config.toml
num_key_value_heads = 4
head_dim = 32
norm_eps = 1e-05
optimizer = "cautious_adamw"
beta2 = 0.98
lr_head = 0.00469
warmup_steps = 498
decay_fraction = 0.852
dataset = "wikipedia_en"
MLP neurons of a small language model. Each row is named by its layer, matrix (up: input weights) and neuron, and shows model dimensions 0-127. Each number is 128 + 32 x the weight over its row's rms, rounded and kept within 0 to 255.
A block is one neuron, or neurons of one layer that tend to fire together. After each block is what it responds to, as a language model described it from the Wikipedia text at the highest values.

L5.up839 [158  88 184 120 123 111 141 133 189 164 107 176  94 109 131  78 150 147 192  95 145  82 136 121 190 198  82 108 126 123 125 112 134 191 242 144 116 107 129 118 108  90  55  54 173 113 118  96 100 100 131 143  93 147 116 149 142  55  98 121  86 126 132 150 157 115 136 148 143 162 140 126 115 146 119 135 189 116 118 153 113 114 115 149 179  92  49 107 179  80 136 132 158  49  84 108 115  69 164 143 153  92 155 154 143 153  94  95 113 121  95 168  99  59 141  64 150 123 148 163 164 123 137 120  55 136 143 101]
Description: The article "an"/"An" ("during an emergency", "an agent"), plus early word-piece fragments of names and words, such as An(t), S(aint), B(ir)mingham, In(t)racoastal.

L4.up169 [170 102 132 112 164 124 138 141 142 162 120 126  65 106 137 123 106 176 147 168 184 107 127 107 146 144  53 177 100 143 102 107 101 185 172  88 114  91 156  85 127 161 104  43 163 119 105 137 108 124  71 130 152 146 112  96 142  97 130 172  86 159 130 165 128 136 164 147 144 138 108 156 118 156 128 137 160 178 136 149 164  98 109 101 145 174  66 134  83 140  50 105 118 113 125 138 138 127 129 147 155 129 157 139 160  87 151 121 101  88 132 157 141  30 133  87 144 160 132 140 138 106  58 155 130 138  96 161]
L4.up892 [121  61 130 131 134  76 114 125 161 139 136 136  94 101 100 172 101 169 103  57 157  74 157  87 146 187 153  93 144  79 142 117 142 168  94 108 147  93 136  68 106 107  78  88 151 123 137 132 163 129 166 202 146 176 118  89 165  95 156 179 148 149 137 141 108 113 176 188 134 142 156 141 135 117 110 162 125 174 103 118 140 130 185 146 129  54  97 152 146 114 126  99 113 122 147 186 141 133 144 151 123  90 157 169 114 141  94 162 148 166 139 122  74 120 124 123 146 194 126 136 141 136  92 179 162 109 151 128]
L4.up893 [134  92 162 141 167 100 126 193 175 137 112 139 123  83 137  74 158 131 117  96 174  98 138 127 105 150 134 135 170 109 146 135 112 144 129 161 120  95 138 131 119  89  70 117 128 203 116 106 140 141 179 129 162 147 154  93 124 129  94 126 102 153 116 170  80 144 189  95 145 127 117 117 111 107 179 101 153 130 133  83 156 190 131  66 132 153  86  82 114 157 127 137 134 153 102 117 129  56 127 152 123  88 122 168 171 140 107  87 173 173 133 131  85  98 183 117  40  94 155 125 142 135 109 142  46 140 120 152]
L4.up943 [120  88 208 104  92  65 131  93 132 132 165 177 115  85 119 164 101 150  95  64 176 111 128 136 125 148 113 125 125 175 155 128 145 146 176 126 150  76 145  91 162 132  78 119 114 122 156  74 117 100 131 177 162 101 160 128 141  69  69 170 121 140  52 171 140 143 183 151 108 139 110 105  60 174 154  89 148 194 149  73 152 109 145  69  87 144  93 178 130  91  71 139 128 153 120 209 140 126 137 112 145 110 165 186 127  83  82 143 109 130 137 138 110 132 115  95 127 168 106 157 146  99 141 149 133 121 100 160]
Description: The article an or A opening a noun phrase (from an agent, An earlier), plus r, l, ur pieces in vowel-initial names (Arkhipov, Oliver, Irungu).

L5.up757 [187  62 117 131  79 166 103 159 208  94  66 163 107 129 109 141 146 166 122  98 106  85 105  81  99 168 112  98 146  77 155 106 119 120 162 166 142 129 102 122 122 138  86 155 164 156  93 105 136 126 128 150 152 123  79 109 177 136  83 173 119  86  87 164 143 164 146  97 130  49 137 139  99 157 176 133 102 145 139  97 150 137 136  45 112  90 108  82 186  86 171 126 139  99  96 118 136 162 156 111 148 113 159 157 141 121  90 140 112 108 137 164 162 120 125  78  82 156 132 145 123 136 119 138 175 152 102 166]
Description: Final piece of an English given name just before a surname, often split into word pieces, as in Bri-an, Cra-ig, Jud-ith, or whole James.

L4.up513 [182  73 127 112 156 124 126 174 125 137  63 164 123  42 123 137 142 106 107 158 173 111  83  88 148 163 193  95 129  73 173 170 154 146 113 185 120 177 129 110  96 142 130 115 118 164 148 133 142 146 176 223 151 127  74 134 164 123 112 137 149 148 175 177 135 158 149 171 169 108 112  66 116 131 198 122 153 146 115 106 158 167 167 107 101 105  64 164 151 138 127  99 152 133 107 144 117 136 145 142 113  97 112 157 113  86  87 117  96 151 144  99 130 110  94  58 118 140 173 141 126 148  36 155 118  92 120 183]
L4.up553 [108  85 151 141 117 115 143 121 197 159 147 123 142  64 123  94 145 133 149 214 110 153 136 137  96 210 121 122 194 115 119 119 162 168 125  97 140 195 173 139  93 137 156  80 165 169 142  98 175 122 116 185 132 102  67 134 137 104  83 211 174 143 164 136 140 152 125 175 131  99 179  66 141 127 141 191 138 178 169  85 159 138 178 135  99 110  78 153 127 152 103 156  75  78  89 137 133 173 113 124  93 115 122 158 199  98  97 109 147  91 143 109  73 103 158 127  94 148 113  96 100  99 102 161 165 150  99 149]
L4.up845 [159 103 136 157 160 147  86 125 145 121  94 132 112  96  91 157 131  99 133 151 149 184 136 131 127 153 149 189 123 111 166 138 210 150 106  87  95 143 141 121  95 157 112 100  86 158 140  95  99  95 144 120  81  99  88 120 183 137 138 125 110 186 123 127 142 120 162 156 146 128 172  67 129 152 112 140 131 130  84 167 150 144 154 157 122 111  55  82 138 164 109 114 170 129 125 143 106  92 160 162 132 117 106 127 113  68 119 156 129 177 182 105 127 109 114  89 103 105 138 191 119 138 106 136 147 147 185 111]
L4.up971 [148  54 145 165 108 129  97 113 179 116 131 179 133 123 106 126 103 142 132 156  90  73  86  97 130 188 103 139 188  97 180  97 132 205 139 160 143 145  95 132 138 132 165 158 103 142  78  96 124 139 118 172  95 105  65 118 143 121  37 159 181 111 161 132 198 148 108 152 127  79 149 119 108 155 114 166  65 120 113  59 156 184 133 121 126 101 110 145 169  98 133 170 144 144 120 181 120 177 145 119 135 114 146 148 136  78  90  98 109  97 184 177 124  51 103  92 152 120 161 147 106 142 131 131 184 112 111 165]
Description: Word pieces inside a proper name right after its first letter or two, mostly given names: the period after an initial (E., A.), Al-an, Br-ian, al- in Arabic names.

L2.up355 [107 134 144 162 147  89 151 114 152 119 145  99 108 119 125 118 162 158 173 172 209 153 132  88 103 161  82 166 171  56 203 134 208 191 162 129 123 117 141 108 153  86 100 108 119 133 141 128 117 143  98  63 112 123  98 146  61 140  88 140 115 138  91 156 109 143 217 139 122  79 111  96 140 117 136  90 163 143 179 106 106  77 173 120 177 151 115 139  96 139 114  89 192 143 108 125 150 102 162  80 153 119  96 195  93  83 131 128 146 116 137 103 153  34  91 115 106 128  74 125 138  71 131 146  89 143 119 133]
L2.up655 [155  81 188 106 146 150 133 150  88 152 101 128  99 109 120 116  93 182 127 144 181 129 125 145  94 143 109 185 123 133 160 118 124 135 175 131 101  77 119 130  90  80 132  95  83  68 105 153 127  93 126  72 103  64  87 192 177 140  91  95  71  98 119  85 105 130 145 189 105 116  65 136  94 132 138  95 185 196 111 123 130  93 175 177 117 123  61 142 102 103  95  77 160 105 101 144 134 169 158 106 158 115  96 154 136  38 104 160 148 136 117 101 129  96  94 141 144 156 123 153 177  71 112 120  89  82 106 152]
L2.up871 [107 105 170 153 141 150 138 110 162 168 180 147 136 124 130 119  89 109 139 146 163 142 124  95 179 182  77 103  92 115 182 119 109  85 197 103 110 123 130 183  92 113 152 118 131 136 134 198  74 155 102  99 120 112 139 124 219 158  73 144 118 167 123  90 103  93 143 110 157  97  88 126  98 124  88 138 122 201 121 177 134 172 158 117 126 132 117 122 138 106 157 129 132 129 110 168 116 130 147 162  87 151 123 165 104 125 107 108 151 138 100 102 148  90  62 153 159  93 140 160 135  32  95  94  57 133 149 146]
L2.up984 [187 117 124 153  66 145 101 108 112 138 134 180 100  94 142  96 133 118 137 128 184 203 130 142 126 201 153  97 106 139 149 126 114  94 143 112 130 143 168 144 173 142 101 123 114 100 145 150  77 127 167 207  47  68  65 169 145  50  85 143 153 120 170 111 111 129 119 129 129 132 147 131  91  94 144  89 142 166 111  70 137 140 179 106 125  88  74 118 127 160 131  99 134 100 103 160 103  40 157 172 146 114 145 132 135 133 116 144 169 154 135 101 133  95  98 131 142 109 120 162 148  39  80  82 114 117 183 131]
Description: The article an and word-initial an/n pieces (an|alyse, an|other, A|n), often after and or a comma, before a vowel-initial word.

L2.up575 [150 111 173 171 154 129 130 125 136 189 123 127  68  83 111  66 157  95 147 109 131  71  34  94 179 156 137 108 144 168 169 188 127 103 178 122 134 178 138 178 123 151 125 129  85 118 158 149 134 157 206 135 137 155 101  84 131  78  64 124 132 176 111 137 108 127 194  52 149 119 123  93 137 185 147 106 112 137 133 115 192 164 128 114  94 140  98  64 145 157 162 112 159  94 131 107 164 104 134 127 133  47 101 104 202 123 105  53 148 129 129 105 124 100 167 146  68 152 128  94 111 109 139 119  88 167 116 120]
L2.up676 [ 55  88 166 217 137 109 118 109 164 162 108  91 140  97 143 144 131 139 153 122 194  93 125 108 164 176 147  85  98 130 144 125 152 138  94 181 122 120  83 176 156 134 112 121 144 162 155  64  58 131 130 148 117 144 173  94 198 101 136 127 144 161 135 105 115 130 142 161 113  81 157  60 141 164  84  81 117 131  91  69  77 157 129  64 175  94  76 113 137 136 144 143 123 163 103 173 112 124 145 153  84  91 117 129  93 136 138  97 188 153 122 187 118  60 152 113 135 114 112  94  83  97 154 151 127 157 168 102]
L2.up904 [160  40 189 170  60 132  94 127 191 151 134  97 115 103 131 137 163 102 154 132 142 166 106  90 182 143 151 123 120 109 146 114 132 140 131 152 115 187 115 183  83 125 109 166 109  86 106 148  99 141 129 150 131  80  74 101 185  87  67 136 149 133 168 114 141 100 169 135 124  98 108 132 110 173  72 153 119 163  93 110 153 121 130 106 153  62  94 119 149 134 138 180 116 129  83 175 140 109 149 192 134  76 174 183 170 125 114 118 100 161 142 130 157  88 161 157 128  67 114 126 144 109 122 182  98 127 167 170]
L2.up1015 [117  83 208 144 119 153 126 167 186 114 115  74 100 123 118  81 170 167 119 113 143  59  95 122 110 206 118 145 119 136 172 158 107 165  36 142 151 166 134 143 131 102 126 146 130  82 115  99 116 132 117 132 142  66  84 108 166 113  67 157 148 154 210 200 122 154 172 132 128 125 117  83  84 173 104 133 159 216 108 129 157 114 164 116 114  78  92 137 150 143 114 133 127 139 100 178  93 116 142  96  76 127  94 142 138 119 117 139  92 126 154 168 120  62 190 101 135 124 146 110 101 110 122 103 136 145 132 115]
Description: The first digit after a thousands comma in vote counts, attendances and incomes (652,733; 54,817), and second pieces inside words (Louis-ian-a, Cath-ol-ic).